Weights of a small GPT-style language model, trained from scratch on English Wikipedia.
Size: width 256, vocabulary 6980, 15.7M parameters.
Architecture: RMSNorm before each block, rotary positions, no biases in attention or MLP, untied embeddings.
Training: a variant of Muon for these matrices, 258M tokens, 7859 steps.
MLP neurons of a small language model. Each row is named by its layer, matrix (gate and up: input weights) and neuron, and shows model dimensions 0-127. Each number is 128 + 24 x the weight over its row's rms, rounded and kept within 0 to 255. Numbers have three digits each. A neuron's up and down rows have the sign that makes its largest values positive.
A block is one neuron, or neurons of one layer that tend to fire together. Before each block is what it responds to, as a language model described it from the Wikipedia text at the highest values.

Description: Nationality/ethnic adjective endings. Final pieces or whole words of adjectives naming peoples, places, religions or eras, such as Byzant-ine, Hind-u, Syr-ian, German, Celt-ic.
L9.gate212:117112147095143112095152128097081136106132139123158113124153109085178122177157142163094119133142138146157136118111135108140126146131133150089140111149148130087175151101089108157116074128134140108102126101143078121115131100117136121174115136143126126136144119107167150130117126125134127095105060123159139098108132119142125121078131136121136144160104117146139133110157167157153167140099
L9.up212:141119101142122159112131135116120100157121137147119113127131106147118089071103150115099093122123093099150122110139121090133107103108093119089156129119110165101161096123120123114122101128135149134124167081090111139144126116126109099134121123165117055117127137145159145174141126099155149096119105152118104107087116087120051126129107148057128134169142137114154127113167132123120118146143

Description: Word-start fragments and copulas. Opening pieces of multi-token words such as res, ex, con, pres (resources, resided, exclusive), plus phrases like is the, is a, as the.
L12.gate197:092083138113094143156141109139090117099146080139132116119165113120140107143115100149142150046128106119153123092111142138106143151093132120112125143100157104106144123058131113115163124132127099140101112092131153157181141144099099161136100132137138101117139146148171127144117126110139139094166160068091084137107162120128126155111126096150096106108107140126147123118130122124105113110122
L12.up197:139158108153127112146130159113122133171124109152169172090116132113100184108146124133145146149109117127115140115147146123097101115100170150138136149160136136154163116148139096095154128148138136172118134122124125080122143195129099108123134128087122145121129114112123137146107087131129103153106111124146134129142122095146070154142141123127162104115140107145144162131143099137141116121151
L12.gate272:132154123135078130141127151089136156134117118177127159135147114093110156149110095094138119178164140173141180171126112126137128157150135159165148117157120112119163148133122121161097143102128124112118129114115162134116149145156105086131135070171111121113127097155134091134157128111106187105107106102100146164171125153067124132162113141134101124137132099119096153191136075141129171172096
L12.up272:111134143156131126131114119096134125112120148147133148119096121098133125129113072133148155145097154107120144144171090124164092120104131120090095144154140111129171136172121145132102138114157122162098124098148097119139135137149128115171112103110154154092115127102103114145148103162173155133089115145148125105129126145084125128137137152126113096144141128153149139152146135144071168152125
L12.gate308:120133125127104166131154110120150099119131144131166145122120181121107124087111161087127115119151143104133121129104143124111155096093132104097122087125128150134107144119127152136125091138133140114157129119128119136116142112112103118127115133100149152124098163115099104095157160118136141121137107137145142165111145122132125147129109115089127123127094116105105115128082156124131110118093
L12.up308:130167098092137108151143140133092147157135119145133112078118117075160153114093122117119131124135114144093152117075133126123109106135054133169105097146113130126132133181119155124102146138117117084136099066155094076105109100136121150128084126127155120125136160095116151103150119104125120141163146142148164144184198134162124167117151150138125104133161138089126110093114111129114085138103
L12.gate325:098117134107128125132165164142134100182086150125150144119154111109157146110101119115135115098152175140144106100119097137177135080093161083148110125106136172129108108142111181152114109141137141138144149137184146119132117102093138104151098146150169151100118106133128129127158120119100113135116199128120119134105116107132102140143153107134140166130151114144077200121150168131107148118117
L12.up325:098138135079153129149105161128177141116134125156142147109135120124139152139094150140141136126140112123137106147107113178124128118138113131147135132136155129105106114122120147122156100113146153125131128185143168183081150106151120137163109139164142139164112083136104124063140150156118114160127164118103153136128129143119125133144133160080161149175102143096124160119094153131122130145109
L12.gate337:141124089108198125138116118157117138134169140100172160118103105111131137147125134149159149117131131129137137128099102103158101100115096119095157124132165150114100157137167119111134130135145118124140124155134088136097165138081102138120149153137120171121113137129141143133130113098115112111141121116118127054132153090137092150159088141134159136123101169163158099095107105159112143098120
L12.up337:136157130093118106173115147123135080146112091152170126113107121107139128077117097109117131108096107114147092111121070124159119141140097118101116090137152106126100160129111124147108115138141139118112134174147106078186136117092106123147144139129125131104168110107125144125139136127152134151110118156110169138136104109077130167134111166128147116156109114108170141163155108123095174132121
L12.gate388:119131070109123126122163114162132142133114162113133109148147129095121108080059144114139154139092137122138145100151129135148145159111145096124172159119132091141107136124166140131150152139132103136151146127082091125167121127139077135157098169129102121195192126103099156144149134165098127166109103074105131135112086134133110130141178123132115116118142133151137140158166159146130126185116
L12.up388:130107103121108162146141151123183098162118136142115122101149139124128156100141135117142149120123159147113137112092108104100112106128168133120143140161174121161156178179147110142074106103169110138090096151153124110135089115117106129058094124141112111144140113094129118161136089103127108082133181124113136128156070135131124158105187114137143099104161146135142098155160139126107168159146
L12.gate443:082141096158114144143136154133111134133118131163128183140108135108118146090125110133158095140146076172157133103165103069143114126089143109071144120094137146130135174106143136112157126141141148164106120159155163141127129156116110134140084149119145119155142127139101143136189125176110133171142111112127100136121115164160127150119110144129135136180111134153136131122163126156126131159150
L12.up443:091095134133173151172084168111132124106113126172159097105136139126137160138159139155175084144149143121154136123180086111161121145123157138129168121114163118146113146159102155118143117124130122154140118135103093115145134156144082112178125135109123124129090088157154131145149132163114147174114104136170118095128153103115145154098119118153159099144117140164132140087113176157173157126110
L12.gate616:155084131092115124126128157110099091129110128124127168125104120128121084175155130171134100111143045147139155129171124127157144105106101124147138126135117103088099129130169178116156136109084101147129154112199137171163116174124128156139148145128093118151097137142165124147161127105145151094124127165117099112121138158083076159149126117147130170139108155106100122116154132163110150144105
L12.up616:136115152122123142185149120148122082129109154130109165091104166127145134107134123117122134132141122140098141136105092137153152094138143070045119160126177125109117143098121179125134110114121166145099131111143139113111096178097111130137109171081099137138131145113118178138160122125128146092076107136106173099178116179118107190122152127143151153142116136127112102110128154152090127126147

Description: Initial H of words. Single-letter first pieces, mostly H, opening a split word or name after a list dash, table bar or comma, such as Hammond, Home, hydraulic.
L12.gate16:155142106129082108146123123145129137141140175123153105094139144133118141116159122109140161117129099156118165126186129135116114159155108131117151112177170115129128116152100096130111145120114096136167156152120152151135111128127131136126117124096132108096132102138092138099092152141120141145141124132141130136117111115138124120131109127146155126141134099173142114132102110108154116104153
L12.up16:107130117066112109079124159145093137143135122142110149192170133140092113114139139129159131125113152135137124135120125150141117120135138119100186117105101148143160136106145106098118116129137166118107183119055135141146140107109112140176108103160153107140140147080132121165176103127116113093112146078120133123130113113119145127150142160098157142133130129102188115107155121154123116114129
L12.gate79:118100122109097135145168160113155098141171127102149164122190157143084174111171099129125132138136144157119098147117107144147152150093126146110120123112109149167115143152119166129128147122143087146111140164102102088121127102136174109109100167119112118101144136131094095113137117092133127116113147127192141106109111177129141142098136134122133140115149155146149095158129089089123122130138
L12.up79:097152087123099158148143135116138118153124154126078145151163140156113149130127109143159150123123164146092150158162133169120147130102138115141109133185120133110114105123129123096116125135094129131124125170137109088075133107150110116141146141109139116124145092151101107069150135150126120109149125152139119092098148139155139126094128129122157137127117096113151164138179144135114154145126
L12.gate107:116161159109111143064158146147153121125123152099100147082095098154135128127135103128114141079113150133150125175103125156124086094177103168105149101141060095128139124116157121158057101119090088139108111141132121138127142100110112139153137117120119126162104085112107130149095119180102123066134134106137144122104126120124132092118136143156144152131142152084107126143093152118093116117125
L12.up107:114139129116109155146127145155112136152133082129147090137084144128131140117092144185108147126112124173106135149122091148132139127144150125128091101147157142126143138115130118130131153139102116147113081132120113114118146146138132132137119144121144137146086081137081159168142139121132107100127127128141112123114106126114123145151125135126201135135169089073113158128127102156146171091141
L12.gate206:132097147152123112108118148093119181148176155160122167129151146142125115151158099115106138175146120167157122145119126111145118135117111145116134147144136124107104097132148139124088104136082173183141106107138121150142126087101118169137155143160147089129140092127179149119134145096083134120137129119091116164183117144096152103144105093095116149168130102094115181129132159106128125112159
L12.up206:138083118100088149143177082159137178166114135114110095080132069107173115175112122143141095086131115165127096106144167151108163121147126158129120099094137157114144122136127126111134149116084123095138106110158114142144176102151111138152123115120154141103128122141163130140135159142114129080106121135129137104079145092133139123134153158143121125140140151146160182135130113130132142167084
L12.gate286:116143134136165099170129076177121115109121138129109149122168148143097140139119135076136119132107157093121157147137139129123127110127084155104150117126133141099174135108115125104167150132142151153116147090121136117119148149175127099127122139104128137153153138127136135150111122095069119120089170118122165124127120116149151139139120155109141134129121142131113130120081179104151119157134
L12.up286:136158129122110140123149157131103108125137150130073148115135094156109102147110103103129141185102086140136179112149159157123133155107164126084116106162130104081108094175110124141141123125135060125149150167094103133094113122141133125114136169110149160134151105115105087126081130096135101163094118161126123100110138147157157145136142119131110128150132135108125093126110113182108160117104
L12.gate346:123119170115134113113095167122107183118177107109136154133151092114117152123133121127152098106121116149129112152127143129146122088117142096125134115138114137092105140124111129174107113126107083147144140165135191146155155104116152112146152099109096144145101129130147117104128115125085105089095100130104168096120107130170157119099109133157181158088118112132126088132092145092132151134132
L12.up346:122110129127193140094145132081162151160156148117101157119178102160108185145114134117175140127107115135122082136133135108125085148120121136104131135140116138137142111095086141104112110137109120046094120132158146108138139084104138106131124122137089119127088126111120134109114124105131120135101123144103148114083145093136170173090101137160159134165132148143112142144164167101111152093110
L12.gate349:151128116114144118152146157127129144107175103103084181104131110143136122156123159083140092116078139138128136101111129171141137108112115132108130107181136127133139110132123119150127123098145136154163066111127162182080145108153096185158129127135150140155112119082090138121131130140126120095110168088103113137145101109154179113091126136148159156075125148074153124077175111142128135090137
L12.up349:091123133112119105115149112129164107140118130098152147142171168144094107109077128116152125136102100141111146152108139105159087131093118154107160140171126129123149129120141161111138107072132109129143136114086117124107127062135106077153073135106125153116121104111146120152107137133112154146131116118114114119141098109096095123094162163115149147136132129134162127088083086064134130120166
L12.gate458:126141162184108117152111157130118128132145091144137162147105079092136159119114177111168108113134108161119153188151193115118132151087134150135115115112121148124120137133113112128148132105129146148146122165136184136141144089155106153151127132127097145118129107117122128111142103121104131132149141143163128151130133100188137126121121106150130142178139161106128088133129106111094114128154
L12.up458:124120169139132116122096126094146162155162133167110106132140109136147114111098130143168137146105139124102139142148127110147145106121113108079129128116165160161194119134138096103123161104127118103092114087112103100149153073099140116105111147145133129110104125054135144091117114122107080122155110124143142123096128111169152137123140106145134089098117129131098147156115145144146114145109

Description: Latinate word-initial prefixes. Opening fragment of a long Latinate word split into pieces, mostly after a preposition or article, such as ex(ile), cont(roversial), prot(ection); occasionally list line breaks or hyphens.
L9.gate576:139150126094139130097122143060150128085147114178133124121124104175142145123137144129133128136112105102147101108144108168154100089128129145126107098147125135128114111095096138138162101126131092096111126119120064109142198119171101169154130126098120122150138147082163141118133156093116118127098119126109141139136170139091146112144112162163119146137120117104136134102131170102117120097057
L9.up576:141107155128093101154151159156108095107145139131098153166165093080138096153112104091152122126133117183128094114163125084125128129112129104136124156142134135153148121152114160144102123128168111133152082159161156089138087127095122159132152099141118146080090096153147119127127097141144185107151168145140129105141140080110120135145133099090135117090157146109063166117140132173115123120141

Description: Mid-word consonant fragments. Short consonant pieces, often h or g, inside a word split into several tokens, mostly names: Heide-g-ger, Rau-h, over-h-auling, co-h-ort.
L7.gate24:108163125094141142125127168163181169099138108160135118176130123133144119105117129133150091075152101103098130152134101139157119133142160134099137110165159145107121130127134121129146148090163096116167159142082127135127145158149089136109161143107132150174123106101124153102183091146147149080148149143177130114125129119128109092082101115146089157112092171107118124136115156175135129107123
L7.up24:134172114112132156122128118170165160117140078118111139140150147151128132075116156102096131113105123118084086136148126138148141144133142126069152090147139120123135122104107085108157148070107122146121142158101173149149122157085101172132159123126182097150143127123127139096167114125150105128083124110182124158111119100122140131126162148136104179109149136087100105147119153142153089132156
L7.gate103:109148087152101163104145148107137135114128137101145144154106123120153121129147132142142155130134126134112126076141109140154140135145130137133147091128127138133134148124153122117135131084104100127155118113136135118110142123085120154106141131125099117179104135088093146137131107172136161048125122167121122157092131132140131168090148098139144120146170139107126150149103116151085138135096
L7.up103:148124118165142147151085175138098122138117132102096140151146135107109111146096099133111141118131142113086146108093122103138111098103124165138145125172102142147156168087114095135119141095133121140135089103134107102099165153100106104124134125167111133112101091140145139068099114117098115078147117128124102165166140135134109133142117186136131176132147131126102127160104154132115143151158
L7.gate345:097081125106132141118090100131143123097135125158148133134145144149103101149104129134122079113127107144129130118140076096165098149098115145131211152096130112086125135124162137131149138090161145151148157108125149153092133137106105100117127152147101116132140154132076119116114151131141122101162144134094145176126093131126135108091099118131098124181163100091134132139125133163160144104150
L7.up345:099140097153098162116111143143156139129125127122147129121141100123110091197086117135099067124079113143142100106148107114114120161116158153100181131116156101130132163130126131150131128098132146134115159091137127123131138119085120144121137125152127142129154148157141127158139098107132112144106083124154121156105115147153135156089129112083107117114100135149117136105102107117096145149117
L7.gate361:117143100111135118153098133132092128131082125135119111117126121143132212138119127115101145100140171161084164105113084132155140136115138116120122092193098097144141098105147125124164097139115127149117081161166094120082118097126126086129102128100096102193092070117144119124098118114087144164140087050145096150143149123110139121132127103157141104068121110130125106152146151077124141152130
L7.up361:091134084139169140110142099160128094118105172113152133137155109143124132087063111129140118125176139148123155097111163106157159131141075127150140079125116128132110118169169088130148169151161089099162092122118090091118109113136126110161129168111132125152103116122110177118112136127116127147181109093174099133125105115133126143140107126142135129103130162105140125145102158147125152129163
L7.gate401:114168113104080171167086131135136114127155169130141149147119117130149152093120139142124083106119189156085116160122108129149149143159136168154086117109087152153121129123085092158156141105114126134132146133144126142098139117133099134105135103085129140140185117097148115102081096144113152111131141108144144133099136112141096110134148140145145127141131138153144130151108187190152150098105
L7.up401:110146087151144144119138209130139137116076094108085110128109165094120071148155115145118125098105158131159139094139146108066084095122117101174094117136110168165121126129131129111144158133122127108123099194122137135089130101058112137135126124109135132141119157139086164118096108121130153148124122117113127147134137125174165082110155067139151115087114113119120091126106106138121117119080
L7.gate456:117137162083135166096127136138127191136108113169171150124141124162151162153067144074105092083177114081094178146090120133118203075164109113124148149111116104085166100116115113112159120170142156138148135185141119119122126132132128125116165091128169148128150105139147139128205125154091140109140147111148135144140123096139133146129128115156134162124096134140117121129155094134128194151152
L7.up456:115078089093096157152155155108116136098117148165125146140137175123142136153108130113143097117142105134158122146098093130110162086130139063136170120123089124067174122118101131093114096094150144154111128152155149124089146131132136150079154100097140125129122140129137133104126144132142124131168116108146085105109135119135131194105154143127105127106105138140107148156082101065107110155116
L7.gate468:127140115181108131114142125108115134147146137177153121135128125141089143096179147128228150136085108122104137120096166111123124149129141106110120129126105126092126113107096156129153114100108148127091134129120106119118121112096124120139117126155090127146140140122148179102114122085125126066126076123107158113116111097144112152151150145117166112123147085114119147117134129115155165128139
L7.up468:140135110116119138125124109146161098166132108142131151121119118143138159148139135093142134087106115128122135147124198158173117093126122120164112128061127135123159151110065132127149137157103154125153096108141128113105168120108103128115180128120104102148118110128132184089140113149092173136162128141158119112145048130129174122142145145113108164123150117105131133132143135095162086147124
L7.gate533:152141133109079123132158138150107132103133106150150114148144133133139142144164135173128101089167127168162085108133171151119184155129142138099143110139152143102140153088166086124096109154100146176144090127130164152114112092147112102129136135142170109143123121106193157116120172169118117150125126128139153185143167137109131160153194082147132154131133096129152119105155150095106119125144
L7.up533:087133173098109116131117137148096113157130142110152147180143110121139125158154141160148162095107127168159130101135128148106173114143150163116172119133123132094131124090135135131122110129125157132158089140124163133078124119153116137097150127113130081176150159134120121091135150127124080126109091128157122170112117053144132144116157115155123122151128151185092117166163116127103109127105

Description: Mid-word fragments. Short subword pieces in the middle of longer words, often after a prefix or compound start, as in abs-ol-utely, self-suff-ic-ient, stand-al-one.
L9.gate310:074122127126145099127117116138128136160135112146122147123125104110118101150135101164137151148169126121124139130152129128116105124121101184097115147206131139116114161137165112122112152148128169165138113098118102110163108123122087151126157134104126107155096125088149125108128118093119153131145095128136109100122117092107111094112120137110142150110131148110115165148144199113124123139159
L9.up310:090137137147127156151119149084127142112150090164095169111089134168105121119127111107089137173112141158129166107127094158179127095114132117102103113140092113134121108110166125131189128133120095109119126129148136126151143131141161157144170156123144101105147067099147136157128159075134187087120120128127120107164082108132142108095118095123146128134095128127168153127108113140103135136141

Description: Mid-word fragments in names. Word-piece fragments completing a word begun by the previous token, mostly in names and titles such as S+ir, S+in+clar, Pr+in+cess, plus word-initial ex-, de-, res-.
L7.gate122:143115132119153152162126117152094161075105130124142151133142128113112118106125138118160112097136101098107114070088119139114134142109079142116130104133112132128153150160146109143121154141153114120074097160088128101108115141084133139157146146146100159078142144148175128129136124136129162140153082078136134126098123103107137126125109184157135168132152145118100131184135121167125113127152
L7.up122:083124119118155126120156125153139136154121140131090114142146128061133091111156110088124137124161189134114163122107134100129129127161091136123124108134101146126125107106172061161123125080154109129114105137126105156095106153154166154144137146113146145149122104088116120163089130116110145082137133113110117151091098152144120169109132100164185104162187120114126119155130120126117126127136
L7.gate187:142103145101164070135128126134099135138056171136116119131140146134146152140107146131113104095162091114173147146133101106126073092125129160121164117118127125128123102112102123106154117096156131125106098137154121145120114114158113142107100119121111132146144081086103128134155104110123083140165148161096142091174130162145136157107155139161177101142096115120175099112135148193113108114122
L7.up187:148148156129163123126069133107191122108170146134120126111096132146109144125127164148130139120150149143119129139106126129138144140117087146180128114154139137110132162152132141114142116106157163148141145066150166168122153128130149172100117109122125129132166124087097187147171146136094114091091123130119168158153106097146106135099174143101161092131138108141101154139125117142091134190102
L7.gate286:097131150141100124169140138096090085135100122111128107114120134128127136160137124121105148180111151119125098098135156107144088100162120086072126167110140099156112143126090102187137135119125133107080139076180117137115128155117150141137132204142093151094103150102149130155147146126137135120152155116154130108124158131123129133135173173133161096121137111169156116114113135145113134116091
L7.up286:109084163111092126168090127103081115126106137106131125108096149148117150115146128141091162154113123148131124138100128132130113127143132122062141189121117108158119104135090131140155138173117113134127129138162100089121154128104098110161119119089113113120101138098142134149110106116144128073123128139139099119149156127144120128143137161152139104100099143174138071073124128146103178137075
L7.gate479:102100132130162126164112152144147134107128140112115154093129108081111124137107142126133134097094126099144144141116128117124131120165146125058185137154176107120110148172136142151135142117115133122142130138100133155167139101122120150148141096110095151103135126189119121144135144119147135109126100133091140111118104105133159117113179134146107103139181162143120111125136133142117126132139
L7.up479:081080146143117142157106140106095165102114123100110150073118138149106120118148141108140125108184125071108139134111113143108141157129136133123126147170133134166107151122125144141146152121145125143163119129108163098132103074125132060184128161154075151103149081107086120187143126127101138090107144174140115143155107140121102126085120070145130115152116155130128155122123145155133126132144
L7.gate610:148125136127143103067111109126122101118110139147119105163145161098128134096158127098158154123112063120141102125110154122123135110107128173136092094118124120089148109171178128101121136116139127175111119114151148133127142143129144150115088119100123151135155120092142164116126130145149141105146136120062137099148128118142141155101148185128148151113127105125095150193153121152155093150097
L7.up610:138114143131167120119101185120133088159088109163154079146172170113181113109139127133164169146146097131160157109112138086150115109117091172132160093134169094124116113127151112122102093107145092181148123133159125105139060151160159167120123167111073153109136134085115149094105162127139164087145151123121150116117109072170145173107082161128119132124092138117096119127124136138139121136079
L7.gate684:117099132149081104165122093130101154128129131120148117126170119140091167084114132155162110136151102138115181147113156128137102137129124114099132105148114147176152120114134140142113148135132107142089113109168138121109106091107119113139127119135118121097163166111140139126098092111092097137119178132119113123137085127143168104138144136119109152104116094178119164118169116166160040135127
L7.up684:126121122113106101134157096136123141138109083119140174074096094160155148158142128069112098149105135093101100132133140128135108117127100107128106133182141128159110092179134142096133158113099103136095170118145143147103100123124143115130100094117105115107124126178105115128114141130132104146083118122144135131143134120073145128163158137118122139119125113181097161117136128114132140174136
L7.gate697:147142123167117114176082181138135144163095131142110110113122165110092155128142153113117128122094119103159131088135063121148100126158129118100123134157142093135133128117068147159108127145133120114125136120099167154150145092174127147149095116092084106140109109110127147148174173117134160091114140135127117119076128114129138143149096127133174130140133104124143123096119123136144137152124
L7.up697:132113110154076133133137113152157195114121124135148139135115095110122122072131114088128128133110151048117128118165107138134148091114133133139116162169109096137134122148078111101123129118141146108149109108125128141149125121123160124146087113121198129133110183112112135132148109154120095151148128107132159106078114119089179121141158127126111141120130113112109129115168118097118135114139
L7.gate700:134121106116144106113162164128112142137107146106120094137118136129090121148143119136183127110099130121110164105114087154142150094127158139081142111133109074137084122150163100117133086149143146167098147153138135119114130128112114132148146131147042067115138162112174149188145071097099129095096099122118155128151148150111128156132131134123179140146134116110137112105159125135149113129119
L7.up700:139107161127126110136131152104092129109099134144129124113172123085138148088123145083140136107173136139185149106104102114113140123099126144121157092097120098137101096142113172154132132111131143095140111116113122094083117119117140176143113123131167106113165107084122170188131104142117106148108117138122090145125112079130101079145127164142133130150133125098116140164127150118105107149140

Description: Word-completing suffix pieces. Final word-piece tokens that complete nationality adjectives (Sw-iss, Serb-ian, Portugues-e, Cub-an), ordinal suffixes (1-st, 90-th), or year digits (2-000).
L7.gate18:123116120170149110113125104131117137130115143105175086136104134155145128142149130146080099134135121111115096154103135113171098139130133088144170128106147156108141142061046082143122102134153124124107094117143128129117110119140140081126149120125145125126147136093114165142129079123138163143149150102121135113096152127145103101130133145102124150127128122134112153113099101173120103118173
L7.up18:122099156136128073131128095099111092102128114159133122076100126152102125082147155121130147122117144085116135100115110126119114115162170169084116162123116120109164162121141145083124126173106109121109110108094128128121107118128165149134103109140152120138184094113093141079164124144071170101120136134089082157087176130114151129129105094122135120128124123109144150126130126153117149144183
L7.gate87:079138135090127153120120153099134135143112108165116104173131167150131129131105125103109114150124103124140100119154049142066126144132112068110124143131104129108122145127063139130105107069133155129119146102127137099129150131135090114142125112157137148089156139130118164172119136144095123142122115107135150153097104151148097125105106148122134130152101102162148144144136077068130106127111
L7.up87:119108154151145123142164141150139082154089142143142128153149179142118098097135157148132113134098132115143083113074112186070109115097139100160143136120124120128140094099124092134115120121124125122159143118125103149124161080142138107114109130103123136091115139138164104132135109118125110068155159130175177095107180128089131133164132097142136144146124098104147124114144160089166107105124
L7.gate208:107127133110149112093095110097096146108151112164115132145125170089154124132129117121092093112155116143156140109129116125170138139111090157130145129150135177112114174114110101135102090140092123115080126109163097127140153132130073116125114139129153132145096126102143088118138128129107123062127104138106136155157123123137168132142085099128135131157125192117128118157150111131156152144137
L7.up208:105136155133121098130130154064105135077142116146127142117107111113120140133125127123126142116150082157131105144091109153155139121106129122104102099148095153064133148127135154071098085152130114123150162080138132133159146138107140128134141154131123159127159119144122109119121148135101118071156106106125116062121149129121155100119119123083119136132152121144072141121166111134180143156168
L7.gate216:177140124111137123116150141091110129093128139151105137122149119106137155142089138143143146124156128117167116089149123172110094141119127117125086104135120112118132115137101126154107078153155139127128139122171100161143154063101126111164097127123118096129141087127116103143122147168145138144123119112110099137093114127134127133169050094094129125149148168117098112150133149092119114194140
L7.up216:132110103138139122124105162099152146160110166124147156161151130119116133144095117118085094155108170120126133092136098120096122171114093123150174119125151128129180156141152123142111103110132131147119145087108117133160116109151126139111117117113111132166116163144127145125136156121128186127120086117096141170092071160177094150109098120086151124146122114122099099147118154113120183146091
L7.gate569:106087102116156112098112114117127128115159074149115105115149091113140095130100157144107130133122156129132111058107108137114173092121146126127151119103124103118148134100133152149113109124109121154168139133137107089100176094128123152118117128077204138100080145122123133120153143128109144130130119105103089153124134147141128172152167096102147132147112146085141127148118126135113123101127
L7.up569:143125110083109140137146121156144085160132101144091105094138152155143075142111135098176140138102094142195162087114159090143140096120112132118123122143118130152141139114126161150108100130125138141184115072134124139095157107110099109126134126115183132133107138137134149140130176112131130101171089138116134103111112154137144172134117114147151129103120166118124163154147110163095125130135
L7.gate633:155134113113173104127089117109099136125109080123160153113121133096117141119127122127059131152104091139122109130201106150139104123095117145158097150117140086115139166074065141162122100107115138128138152186153116133127143132121099112119120145145133125106120138114120132138196135115124123096124156133142150089103146153151140113132101115113133098115134152124130134105154101127151085130147
L7.up633:136123115118111148142135158116067102127122076096133169095125168132129165105051109122084115142159083118149112182141075138108137135107132110122102114136145129166136129105138105139125113152102123149130147095147128123097131094076134120131147150160154107130145150129162148121130143119110134151101079107104122128152136145108161113113133131097177094103119171154138114121158108140115137138143
L7.gate685:102111127118170102118137145108075095118120131169136144158159108138158133085137126125086084111125155125149168139101130144153118096108095136131119113142127132110139143114126131105143092168113161102144149095132069116156105083127120117154132118141127143087161141146117091133121109130125154103168098122158165088111084139147146097149112149118129107102141127135118156114179096111161157134110
L7.up685:102160133120160139121130171100099106113124154164106104116123105096139101132133124170134119159121117154145122143138125092121138116077118090147135137155072178124136158149137121121107101123111130150138144081131091131198106127119105128128112145147130085161124120097125100147116119105140168101139104146118136077117099105103180120126126179105120144106120154138152088130134114134138174131130
L7.gate693:120074104147113090113147125123098159097093109130140117103095136164139136099133168112116148124127081086122140140105099081138127132129086130115118103132099175111164096137153129115122132116118088119140171131137152118108129125134117148158121121120146128125155128165147078171110113140142139133069125145080141111129174124130111136142093111180122087119115115171122120121189102141126125146138
L7.up693:144115138142141109175082109095117131179127150120150135126119103131162171119098161099152173129113094113123130099137146117147110140135120144138120098162104158103119133124110131158126142139127142167134142096132095148123126140127149183140146129151120143202105096136139120123149145108108124135140127111089138092147159149119162136127107136086151167139136111140139133088119145166181145110133